Part of a small language model's weights.
Training: a variant of Adam for these matrices, 5735 steps.
MLP neurons of a small language model. Each row is named by its layer, matrix (up: input weights) and neuron, and shows model dimensions 0-255. Each number is 128 + 24 x the weight over its row's rms, rounded and kept within 0 to 255. Numbers have three digits each.
After each neuron's rows, "fires on" lists the tokens most often at its 100 highest values on Wikipedia text that the model never trained on. A number after a token or word is its count.

L3.up290:167120126117132130125091088116105118166125111128090114125109136133133131129115116138103123134110107123150125131130177137131139159125103079123114131102142133089117089095101144114134139108112118101131161146107176105158116148155100123109133110148112113122088160123088056084117131106150159175114114120134112104124133137149115131130095129122113113134088124117122099095090101089165125103138128157211160094162148147122102136127121136141133116151093187177135133151126117116169128136141110128094140132159137149131110123112135114096089155138121105075079139138117100164110167130127123118128111137166175140091141141129117131110142189050132135147139137120108129105151159122161165105128142135116123136094107076112126145156130156119089115118155160118129125120114131119172127120089130
fires on: " and" 44, "," 17, " the" 9, "'s" 7, " both" 5

L3.up1136:139118158104131153123120120113135083160125122112103102142111097112149145110177142105135177157094132108109138140168112105104151123091111111123105093126148130125095113149147170145105100163100087131180169127104136158102125129155143106135114111133154081126135127108164119107151162110098149102118122095118119122113128152167134141123115097111145160143130120085122138148102148159138093152132127151114119123122131132167117141131119127143150143136097123114166104134143148087097147107155101122107053138097135099130121138152134060137142145127146086137125131109113141165103170151133120090103111137146097129139125097129147162129087112092110153087143125149115147160113149181140122096167146110132116102112112107113126177125179185120147118093162092125119138137121142118104107113062170
fires on: "\n" 42, " known" 16, " information" 5, " /" 5

L2.up591:139120149164146091147076134125168112120105149094131116106107127092141154123137107104138138148164125122124137151113144134125149157120144134121104152158142150120121138132148121085167112106158111127080097131169086136121158113104125144133177122099129131123097115152078148154149136067147157161151079163130120128131129094138122168121166135124086072090128162122137110110158100136123116113127106118104132089145131103145132150114147088119122137087081127132153136116113123089146082093098187081103110140113135093129112093134123124160110124117112091121146129167144139160097130181126103101159104151141120106104168126130179139151174156143110144156126137127154123149073145151184133155101148164117130174139146089099144148093118158112134104152171127121118140096144101143122114166124149
fires on: " As" 28, " Ch" 27, " as" 13, "As" 12, " Tr" 5, " Cas" 4

L2.up1120:130105141099172125138115123119086136195154130082131149156114134128138096108145097073153127134130110107121131149136075110113153137149119110119136141170162175154123122122124139172126123146098066136153149113127089117106105099120123113160112160138133167146131138138086146150131143123131138102133114156101099167121188132144110171106153105089118172177146108141152095094103138128126125156124118122143141125122116135106117139088122081128145151111124156151121089122146119140153152075114150098118111123135134152161136162155120128092091100151179121130133116145142107155122142161182151103151101129121113091136090151085168175143181147141162114099118094135137134125123122110142171108083099091103133146139127105121139151146155117118142106144104128119132101118144148140124143132145141
fires on: " 4" 12, " 3" 11, " pl" 8, " 5" 8, " 9" 7, " Cal" 6

L2.up446:154127136166126097120128128118120106156109088120141167111107132128144129176139123167151127169109155117066134116110114135157161161152169188091104175126165175139104094145141145167095104085137142123132136119098158137142133108107137128118144157145143103135131079126171130120087157092139110171134068169126119137125128117111110121124137132129103094078147097086125118090137133143151123147104078102147110139110139136123124126138089084100130148120116151131137123126110121095102145124154126130123127092088149122136139133150133059134123081143114139125137140108153171104157125170176148153117173141156133135110158144141143117131141107131094086147151143091158167114099170102136131071088138111140160164119112090142161119114151144156109143141128110140130107098130122114130139099133129
fires on: " in" 60, " made" 15, " o" 7

L3.up280:111166104079147114120144163131112130179126120100123143124140164113141122114095156081085117144152147095130129122114117188111131127134158126086082118107175169134112117113148126089111110157150106107092139129118125146136136139115139073141123127104160143104152161104130150151096164084120176118159117173109104117112102118104096138129090132112135134130165128150130127123147152140089131140103135162169123123148131103164103204170089086108150109129126140147104100088162112147100156128210127084148119135131141105097097088147137160120129126126133131161084157178152116103153119161121086133149121142136127122122081130127141152128177182134150125087149131143149144120145116150150119140132121160120151157158126160132133133138128141134169108143116132119121116132102116144104114121109169
fires on: " Kh" 17, " S" 16, " D" 9, " Bah" 9

L3.up191:151128126128159128132152130131128126175086136103135085136072125162142137104125059121164135128099113104103123129076154119152142151124121151069104090115144111121118149117104154121154144118149114144160116153154153110097122149118124109089134104133134098153131127105135102137120134104195164172129163112123112093144128167107152144131152109081102087135101115104099129110154102125164141108171122121172144106119122157106121139139116108101159103151156134107156094140125136137133123110116121125108125148122126157106153105124151161138141163158111074136114138158138154161126137128146138119125145181132117129118113150166103157125116154116088124108159131076105164093125118144192140081148152125086117140115111107150113137126148122119098135138133170113110120140096126095173093095116153
fires on: "-" 40, "," 30, "°" 16, ":" 6, " de" 4

L2.up1246:144086129143122113110169105156149135110157152141151142125112124096152127116110158118120147146150152128104164091103129127138136125143135097127114116175122137130094116108111138091129134132166098097124156111118130144154123093108158144102120105126137111116166087070136143086152122132106143142168096112135050145111144064115141112114144070133152160153132141093105146112120136121151109152148088160096128131131140124146083165154129128133134186134121101160124103114142132094137145116159181137122153114096137106142109150134115136106114148149101104106148146161117140141110081140080090136101166125140088129102112133110127132122125153137112084128126176130096179150134151151123083130126131146144195105161120106108120157119131173091163112149129087091133106116116181174141149119097143
fires on: " of" 34, ":" 32, " to" 15, "s" 5

L2.up771:146116118166127133133112136159139081139144157114170087095092156126141155147117145120078160134125104113168167110105095106151144142141145120161129078164147092091101115132155155086124138132131161128143116086130157165097093122105122119131128097130124105125162103081084127099153121121165119074137091158120127158126143134061139121131144163133114133135112125127128135131103132105100126136123096156124162150128169123112125146114113163133120174115099136168139093138100120116140144084168109128114120103094122113118153111092105098142131133164135137130145131155110124145119122159133118131140180127127096137115121107097110124122109123127170103115139156114115137108089127144082139129158119134134096153173153139116142113152171145132137176151088141103126116103152095132147118145110154
fires on: " and" 23, " of" 10, " Team" 8, " to" 7, " ±%" 4, " were" 4

L2.up1214:119147108099107149144165123150155109175116129150143138130143144143139197140112100180082127141179139123098175143134132072115109138133134089086105128070117136104124143137128130124184122118122148152105119113125114128147189134127106117109132064146149082122164111132128102136092118120156113133110141157166116148126152103130109118138131102089169117103123138142162129126157106133154125091133127151132156173115133150111141137112130155114161136104139143142140148091133142120109151112143153116102132117085122148174118136093132145173162133119119067119092174129095151177085149149154126101123121168152146120155125118107094106119092157163107160097137149103113111100126095119095118105164129129128158155155140136116140146098095147108115126165165125140129142113099117079168124134125149
fires on: " not" 43, "'t" 8, " Not" 4, "'m" 4, " Re" 4

L2.up902:154140132134159142140133143125158108123144136135184088125112094103133126136120138141103115130086123124114144151142110135116159196126137115163120110110125144087118103128110134137110119122149118147106138104124130146124118167149115128128156103144155155125208097116099159145159117123124121131136129106131127136163150147157122123107131147124177101086112160185119082113075080119119120100137112148166138130106108163127145123141117141136141158108094172134144099098126104138137133098130097082114085151115133124091126077176151111143134108126150114129177106125139116121090117108134122136137136151160180140121144157101075089102110146139144088114160096106144154158106159110134150130124159100077096179143127116107092132149128123111141156124144055088135113123146114129147191129140149
fires on: "." 58, "ard" 8, "," 6

L2.up793:140133119128116138138114138152167108118051121094127091136124158090141129104110113145151127118147161110073153128148147135124135150131097160146104097088114161135108143133145154107137159130173146163084126112113139122168085134113111087132125122110160093141134069131108140108140119126127160143100069124150095146122124121159129129136118098081148095103113213148075116114129076120102136119147130157166121122149182137116147142125108144111134135121157129151146102063116131149153152115119123117130100121102137131095143088130130104124126148099160114120122134131126136131164111117129122127137130155175081145136135139127124147172113132138130093149136111088134134150126139127111140135166171152111139140160124122103125159135099076116131106109140138172121058086140119148122170134115122
fires on: "," 91, " ." 9

L3.up1021:153126158164159136128120133147120145133115123124095119110156131159132164164118179169114105166134100126151148100179151157136152130107129122133116120139115098112116160175126120081143098151152116123140128111131110122148149108144115125116179114135127126131103087107124121145128093100114165163145084169145149100089139101129090148162100118098141118112134155093135113111136102120094114104126113152131127141109128164118107159129098144130131145131118106146161128125096099135112145118121147088116133144143139084141140125137103089122110129117148088129112143106124140171126084164137120102124155138100157143129144137160157107136099123144133122145140137127162139134128090184126122113115177133115110103150075173096151130088129129199101119141162167083145122161082105136129099163067121
fires on: " as" 31, " As" 13, "is" 12, " am" 7, " sem" 4, " Am" 4

L2.up417:154089138115149154136101101149129097162123108082163103094100075088140229119151118080111163137142120112089110105124144159134089125121112090098118140132184141115087112139118148130118145113107170152113150140134090150114161133122114119112106136125128108090171115132144138129135157105175126104119173104100126120133144132103118112126135127102146171152130169169123094162115123122100126139141136140159155144123134134135130140146133117134147125102089135107161106139155129122109131086113127140119088132118144120148107118137148062163136151112127106126130123137121113131112111150089077168164119132155130118149118116132149144170076143134120140123142119127133137143131128131113084145115125106150114100144114134100111181168146161102192168162128085103137128156136119163131154160116176
fires on: "-" 66, "\n" 29

L3.up892:175138137165134111148129141131141125139102120120135111145106156095153118128109112142155132141071155112121173138123117111122094131127088149148082108116147149090132155122137129073130143131143134131109133115083142111120086106171129065098118083181112173156139123080107101116169100102117143159104088135156147102162143147158144161115103145149181106119157159151106102025151119130101140081131125129178127111133136127119137130105202115100125129149124096126122142128139117122166151144123106141116086143078145083121129135133130146099118162136144134127172143146141148095105118142124125149093118109147082114071106136115145146111095145126145104107131170116153118154140151120106114111115163126087132137167137113111138155104161128121145136110136089082141097132183089109139136104122140
fires on: "," 27, "." 21, "):" 5

L3.up72:140137143161163117151138117106092100151119115113141112115114123110126169125143126118147113126135152094101131139135145145149155114090106090109134120096150163139123133128096185135142115124146118127114197135120144135143119138102103110161139138097138108153158118117156117131142143099161158156123135136138160097147129129114151136166130117077152144152152159132107091108122139091108124126171096136137135097103123182118130149110114136099143145126097150095145116115121148113119133124117099113153096125139124122119158128163143090095145158124172101107098125091163157144128103129122115188124120159206121113132127111108122140166134125111132140127176098122127129148184142106116139137131165114138106119110106127136177127117158159098114146132179106119077108114128114113127171089164164
fires on: "\n" 43, " |" 14, "," 5, " 6" 4, " 2" 4

L3.up745:164117124131119147145138157160130105130126129112173127118112111113164178117105116179142155169134116120137179103130097105132165125129130094134107114113128146135107109137102151106119124085129123167135143084129106094162104125139115130117106120123142137101155135106121132111189149111130137167126139109116072131154155096154103146126101153061197127104112167124122118121138127106131177116149112130167149111132141094144105153064132147102168170179123124128138114126108122153127142116144154104131136124086148131135132109147098089115126150162158124130110127123131127143132138129124139115086071102187143138114142106120132129129118146126122108106146082142151141091097141092119140151159148125144101115181118122106081090132116095118134114147136133128114083139148167111098155091109149
fires on: " |" 35, "," 34, " was" 10, " 1" 4

L3.up215:174131131148134142133098116116105097165094091082127117109123098141139174087084110148100130155146124116123121132152156109106134118138109083120132140141106135142096109116143170136130108143077120112097114117144095165124121148143110105107086134144136132048145097097142109132048156115144108109160140179070153087097133124145122117154102136095146123124140165143161156102128106159111134132123121082152176132161130130122112140146122145144140122113121162145162104111140126162120112110189130102094110145105132129139124132142106127172158154133171074128135121136142115154110140134103076097119122179119126138131114114150114112125118141053089136139137148115167135121157105141149139077105125136142148120101145100117129132123119133149139165095108150098119123157142133104129108137135152
fires on: " |" 90, "\n" 10

L2.up835:155157083129172118130144111137075098187130117118151159093104107139147091131118124099120134134112154110110167072116120122140121089125092137131124155198142101122126158140139168132114119121158116122157170086124121141141120092113125122116152153135135114123137137137104094113122126121163142125122098142128069110146130134106124117086152092099108141153147116120092109117082147150133136186119131123123119091133126111123157135091075082095149165103113149156140111104137111158160150051106164122149099137109126147162150129122165102174121135140122142147107154120115114153127122136143118162083166131193113078102106146112124164095139170153156124122143139110143139149140147129134182125098117115130160130155131134138120155128127096108103093161149115152143123106154140141124118100145144
fires on: " 3" 16, "J" 14, ":" 9, " 4" 6, "3" 6

L2.up72:143140109126086153124130101083105132168078124114124156123080144149121137127117124071121167141094168111105104130127156135144152135148152086123109129124149158105108103113074142121126131094161125097130133122086122098128153139134130115081107109158143100112129134099131116103117164077129171124109158103153124106129179146083144176132113094131108153104115146193124097127121129145113141096126121082188157143147144139146107133106116089107130140146070135148132148144153122133135123100120116127065131108105151141121138185139137137115075116149114103117128137118115157164089126160146112119150123161144153111183122137127095124151138148104124092128138095070117136121135172138163144093099115092116123112132121146135179106131143157121151175126109084137102113119113106158143161110133149
fires on: "-" 52, "–" 45

L3.up947:170174155095146121137109082085098095154118131071107085107127070139135155110151108148098115135138138114122116121147158113132116132120104101122158152109149159121137133136119164143090116134117139102114102122152116125123084116111106138119136077132104091120161128104121076130091174116142151171137132139076127120100153125124092103143115118110143124133132187166133103120139133178165163171146110089139185120117133118133111147138132136146119081127133125145175158118146129149144104113146118137074074148099143127138130136153118127148133207119135101097115114132138139103126188136123129143113103134158109141141143147117118135162121158092164148145157143122125119116130124100179107112070151127121161116113143123097145132127155140148155159138125161114114106177131130110122144164153131
fires on: "\n" 35, "," 28, " |" 25, " while" 4, ";" 4

L3.up492:135162146129131109131108061112175123153138080131107116138115171135165128130141071107140119142097108122133103164125113157144142131140145115142125147089177128156137119104093148148133158103140058116141122151115109177160143092138105147115138104111113085131158162144109137080126146100158109133126149087128098087149130163129133164126107097129081121141113120159086098112132156131150103145174100148107177110169152134095104134141140110133136153127092125137143111094135136097146100096161155110104100142143130153093119122117146162138144160151078139135098147135146168178071139152175116094118138152146094116109109141104153122139125132106128136128120118100158122119101178114142166120157142129112130162150121080125158145126125160106143148127149144092110065123102110098164137108130140
fires on: "/" 21, " or" 18, "-" 12, " (" 9, "," 5, " and" 4